Part of a small language model's weights.
Size: 9 layers, width 448, 7 heads of 64 (1 for keys and values), 33.2M parameters.
Architecture: rotary positions, tied embeddings.
MLP neurons of a small language model. Each row is named by its layer, matrix (up: input weights) and neuron, and shows model dimensions 64-159. Each number is 500 + 50 x the weight over its row's rms, rounded and kept within 0 to 999. Numbers have three digits each.
After each neuron's rows, "fires on" lists the tokens most often at its 100 highest values on Wikipedia text that the model never trained on.

L4.up2074:548544565407439551453487507548481533448517504475514636511524507428433544431534416474518519504456493422581462494499556441395487483574476534523552509552477485471439502548484510495470481562523469478611447495491544520565528435456507498447447451471465485497440489505555456534447599487471554450
fires on: "or ", "and ", "one ", "be "

L4.up509:505464559494464463486559488384583482436553569492581458446515552450498523504552587470559456469487388422526503569482519455443448475446527570420586504559604495570586458492562551440517440543548448566474486475552509538471512428551590508526497494522527569554546498506543461526438445520494507523
fires on: "| ", "; "

L4.up1703:531486457599532474548402576541467422368551510428544442409412511459505423514628535534506512548432553554450532445473395509510524466523519502486432487451513387480433487552523514470437476456454406489484427546361484572462393542512468465535493505505384459571470541519613600505499585525509563504
fires on: "of ", "in ", "(", "| ", "de ", ": "

L4.up2246:536467506484487478474446554490490425538517506510568432443464434492431489516496559288480410495498457489476493473470514554543548465565486488544449509483509504500532475500544538580465476450444452561507533482494489505434575569523515524478572577501537554506397512433494482504532524435493502526
fires on: "\n", "=="

L4.up1692:506489531466504537512459516421581425535537521508629451413482478472492501426572564302506466466537519510441484559444572592593491456507498518511456396450541373492470435456509492522376471455511551456510504529546444465538556561526509456458507482518576502456488501488613466447503524519556484551
fires on: "==", "\n"

L4.up2098:446397395481570504500472574515437491393514613503484582432523409496472573417500491463382467474439549430533525481471481562482566466489492515453468571442594523542551533580563368518456557513420510569479411507508506472477569467507474505484535502494383517580548569526501468570502489573458491534
fires on: "of ", "|---|---|---|---|---|", "to ", "ch", "To ", "sid"

L4.up1961:495490550425500526475539516509449529488523543467425548576553500421451422526463603566446505487508415513523482499499604500472566547537511506588551522479499472572513503558522558493478499404491502471441497459421544499478596416553510470470458483501497425473469524519542411502489513500521498411
fires on: "and ", ", ", "*", "or "

L4.up1559:499463542542531505406482552397460408523556542537551449479517505445457529469554527278494438407572547416511411586484527496502539483620449517535428429471544509527491505477519556539442497544485542469501426436522417614492523586486482438537499467514547533447439541426516492506472599463479492544
fires on: "==", "\n", "\n\n"

L4.up2258:455528400487568464391486563485498433541512535496578487478434528422570454513529481576572454534559514456522539460512546552481524519570534490510439491559466542508397455462479567461452479416606547559434516523488504534506459546596502555477430536452496554582441586468479447493490580428428514440
fires on: "and ", "to ", "| ", "throughout ", ", "

L4.up1784:522438539493601466472429461471483532504508460522507471551399530456520480571438592439585415461515544507498503590417503508573445443527505537449532500501491452488464570457512588430431537484530516528429471469423484473531513561532494522395436459350559579598506487504499549502512597500612519529
fires on: ", ", "more ", "a ", "and ", "very "

L4.up690:575519505538543493441415586513537436502534560520517475473530541497556554433442577396473430488465477450469518582478504454513587491473535546583468490458512480542538590483505543564403464616475562481477489481525511513453501562439561517512636450516450521365515480480444485557452490448547449510
fires on: "==", "==="

L4.up396:444463542548422543414550418488526500479425501433406477474575522496514447571573510541504491501522533554546468581455481593521480545535565534484428475515558452568533491517414565515437516440505460461548483500426584539572478501516612501563541366498566471586481457429510469574433489508485542480
fires on: "and ", "_{", "| ", ": ", "-", "of "

L4.up1857:489455457418485486535446474470468431473544552465476459504457474499491460425559471451480482531585464517498530529576581562556551501570520466485446457547563466426409523484533431507419607549495560443435502482562482470556409423442470454529427425519453443464478507453481471468583471455510501584
fires on: "to ", "would ", "To "

L4.up540:529610498468505485467503479498530544490542529494447549502529555424515450510484457454438460446590519488447566464538470423500492483516503521457585485501485403531455518585518498447412543528515509375548415534550456480596449498534415480505510454511514521434491509419539460462512509462540612549
fires on: "; ", "(", "and ", ": ", "the ", "or "

L4.up1139:598529490564547513509492486509508432548539512523509544478578532466420491424499494358478474375518490541513601555509571439506514488475559438510416483403561501513430483526570530641420570471487543414524549493560455430490516558418480475554549530560470530509493529457509476527538540567569465453
fires on: "==", "\n"

L4.up546:485422519494549530566405546369481486525509524481512427440490522524535501427600628330438493519517483471421549493485611383576461458514473511398432518460451487465473437566584519533456569538520524423442501548436473585460554541499522479536419593488469516571483434531490457561533454427451502561
fires on: "==", "\n"

L4.up484:525441505530454420522429508434564479500565592413447536478469518443480437464470525513438524420579474486519478489459545474494533534390474499474492660521580414572493496420556469502546373559584553559535466456546537492503417571520565466558531473524562567481503455517498439507566490477544505436
fires on: "| ", "18", "16", "15", "17", "14"

L4.up2313:577484466544514445463496508513634452470501580482498482468551566490401535513437555492515513426535402508532449571543500500446440522482503539523403457560484518502482475488396484462552539536489498511532440426474497516454495488438405483423466586519487513560551538463483568526476482479432491452
fires on: "| ", "–", "and ", "ar", "-", "z"

L4.up226:413524457471579486488480535475559492600537554508493566492476464404452571487403538487499456482480470515420524422459523529487593525599539536469476446584519493378445534427512477485488535523498618528434431469411492517517513440520540507464514389432497480513446552515514419538545607498507477507
fires on: "and ", "a ", ", ", "of ", "ur", "á"

L4.up360:600497381447460487467523494607475470490496487490535458452550514527500539455561472534433465602467485526482572488462493542472478546584595573489450500549562527505532504483537415503479510540478508419590493527551520527491428445510517478479445483552527610484455450470487479514585403566522520545
fires on: "to "

L4.up187:505528488567565539575553515527534476564595448457494442449419618465581459601487493452506482500428508439412512531509477474472437474564518512460431442510479539559536405492454463444426427488590460441595572455504468488504484575505617433392447434455527492458567498490514538542526494526456478616
fires on: ", ", "of "

L4.up2421:433520474476484524401439459492493472443442468501471491546504549509509458504408539538490579528397408486519442465485439549511647553618523499579575598470474491482496561521453446485456527468498491493508482472499489487490477470488486417528546507527493322464453496547506517566577600491478437533
fires on: "and ", ", ", "', ", "& "

L4.up3:517432481477583521459450470545510507437486442400464398505552458495426528506575568548463519540487507484402513499394512469494466530486559531419523457467505486551469490537462464502527551502549580508449407500427529515485421464511504482504502420499469457476480459435572550544372526477496472507
fires on: "the ", "l", "of ", "al", "his ", "| "

L4.up901:460485546527516504471464481558489427524570472467506488383558506492456598484471477307494499433497548516478432492457533470508528473568438489578428503494529455424432501469536397585385565512457507452550507561532499593483519611487486457530603543476483424561495438521540395555494549484462467472
fires on: "==", "\n", "===", "\n\n"

L4.up1025:500470491521519542524552480470540558509510579552481513568503510465456550573500512443551472515539563492397434482485437497470528525478506541395506532526550571522441631556504463474421646498465454502430461545483550543461542416425464552420474516467457561579511581503487436471506522584523489500
fires on: "For ", "for ", "In ", "a ", "his "

L4.up1160:519468450578559472512490536487569408508457508464475473430516546456500550509409481484497524498493474490415540602497514438539436466469541387506501452512545486595546513507445529557494399551478472575493540498544424596527418497402571493509519430450462371507531513556478548643468462483426409597
fires on: "| ", "is ", ": ", "; ", "\": ", "was "

L4.up760:446393483483575566510529469486449453498467484504495560401504567533459451537479487580497459437534483501571523572456515394509551497510459482457480491528531542492546533457556448495500485374382531516400527438573533520439556557516568504456510492526468475565551431551540411541521555477460490534
fires on: "| ", ": ", "of ", "2", "to "

L4.up1955:412433493538599485499504453514611567414471385467425475503620518396508485474509550394494417556501479485498537444543512557491397460505537514481539525483547495478514428490494530573432436477442540502450510370622473540520438506431540501476441519453455470517548465507453478496524505532483516530
fires on: "*", ", ", "; ", "| ", ",", ";"

L4.up1450:503464522503563529549539525484555484538501495471517472481601447494420537509459437469569583523442542483581548480544523491489500459535434497451556393466526537461544373544480442540460441509443551481378542541609469426514421461497531462431532515449493400570592486498453485423490524523469375438
fires on: "- ", "the ", "); ", "; ", "| ", ": "

L4.up857:455500630491406533437458539427492466460534514504347559530500501523508529521496523535458561585452471511486521527480471506525522475558529555600519575485520643502497532558479405500525564300441478468458400483422481497465498521511545470520487426587548435475431534506524502541463538550530548508
fires on: "and ", ", ", "was ", "(", "is ", "not "

L4.up1847:459559496497457515537577493378453408508544485471490565468500546543425582495414583408508486413462517387506402457504513559475574488514529500574471443499568509475480512490480459487394457436564579541523531450470429483352447492492407477495523456404613541467524499503616435498425521467429440626
fires on: "==", ", ", "by ", "Incumbent ", "of "

L4.up456:514498463545482491495450549480527436481440483452497533494517535462531410602458487472493387482523521404538554459482369439475493474497554533528517384433468437641538469493406461504463413542559562447450563480520518533523480464572386429572506484458473510441536528580433506408466510438563562442
fires on: "| ", "; ", ": "

L4.up1440:553441418513459444503494421526495495558568540468417446416455542494567534502533574460490499539534524474476532545593502476526499494481475576541525442609564519456572487420579544560487426496433450536449569403521556540518484406516554491484462514452583454487521482499457511487527519434483520501
fires on: "| ", "to ", ", ", "a ", "M", "may "

L4.up898:518496507463489523529460505415499406548491564567565448449459455465488537439502544250530494469541462470518500473507507516536429467501475504464476426489569369464457418504458505521458486491540539478504504521495470545480557542543453514482529499486536477412440477499542408477513478478517476551
fires on: "==", "\n", "\n\n"

L4.up1129:470404466496550500508579565518452482534510456465508471491508533476428507541495432426477450435520542435570470514519513473463491539530473566573462460484371461513555545444571438558500568664426410476503535543502515563576498493554440513555600422394546615491383421558530507512511418525473473516
fires on: "the ", "of ", "(", ", ", "1 ", "= "

L4.up2126:483490422595530471432578428454577503446570486561532434415465563420519586568438624519492491511509487512495482579533498555478412583565485435432451499504503506497542452498511490504571509580509488420439558505466448537515446545523424470450410468497495519451517440480452496593399501517410404591
fires on: ", ", "and ", "-", "of ", "in "

L4.up2495:464460497520555504511547467584426389484584447471450513498419427504545527423565416409448546460476460467423500546470547536487499557459420462470539553442530540469550516498515533487463608597537477577442484450451544503534437431393502477480554456560456480556504506464464544441469540583425469518
fires on: "as ", "called ", "of ", "known ", "the ", "to "

L4.up1575:429488476536535525461451477551499555457493448518480442545510480504432444429487438473512531540504456526488497449495470543469452461554554507509553592500514491453456572486430464457441466600439529429467501441485414492527483583405499454453477486517556434442534463595604581481488460516528464528
fires on: "–", ", ", "°", ": ", "; "

L4.up2581:503457550426547495452421506490585503483504462566622461427438416486499576419454603323422483527558503532512558542546454540563541427521516509486426481514546488514476492504596395573386558516398455511512478549551464515490509574474533405465473625465535589431513428484482499475540534432606487475
fires on: "==", "\n"

L4.up65:423453511532536538494482436490541505451527490543561403484502419533557508393562584378540530561520514489467557516596445524505611564488569457480422472557585433496518463456483516518459529547553408594515498482492453473496451503529528570489522541495581478465477440492503560439547483501469589505
fires on: "==", "\n", "to "

L4.up2171:521484472451545484512552482521569533475572610560585494516433537417459549562464437472567432434521475433498572493508463450423551548530547549548396510505518481500428574411555490490524495492453538435447470365515467530583560484457479549464532412476500485551506479511474491483520508501586482640
fires on: "a ", "is ", "and ", "Indian ", "an "

L4.up729:565451518530524518449501424475505442515543407494548456552471558574461525577485547433494448517599482539502525563523492501450482518466599466428530460501442512471465506495439508527508532572453449469595492436413397434537511589624439550460506470472577471540409425472471529587466462478491492481
fires on: "and ", ", ", "or "

L4.up415:515465548427535489440551562503548474480560506496433531500508567532458404494523472544461439577561491522475444448550560454404505547545550465478529519455599432600529501442464577523518400378544610523555524558504538474463574496536410502541493477470513479485495481617537452528466538518557562550
fires on: "and ", ", ", "| ", "the ", "; ", "to "

L4.up749:422487510499430535575467552479530432605552525465514500451401452477421553424481507468573495468545485464350428461544636445419554485458509403465527521498515561369427483556495417460510556470517531475483555450513523471513469476533496444502612410481455452483468510491482570571507524397443514429
fires on: ", ", "to ", "and ", "help ", "helped "

L4.up297:510436549544478534512480489432542452511466488606603423424457494555527462420480534320476470483494437510454493522465520464620521511477537480459452471505538488499405483599498516432470535556450513529453476487494487596472507563505548458421454547504522526411497474511494479571492490542507431562
fires on: "==", "\n"

L4.up1567:517469571465600554492554524623483464555489449441468539566488550579387449502477569498447495457465492447482540385539492587504510448482588487494405421518502468522491500479480485511502527486445484479474542498539520528481566494494418476487557459378540562452558507525493514580510518470428527516
fires on: "the ", "United ", "by "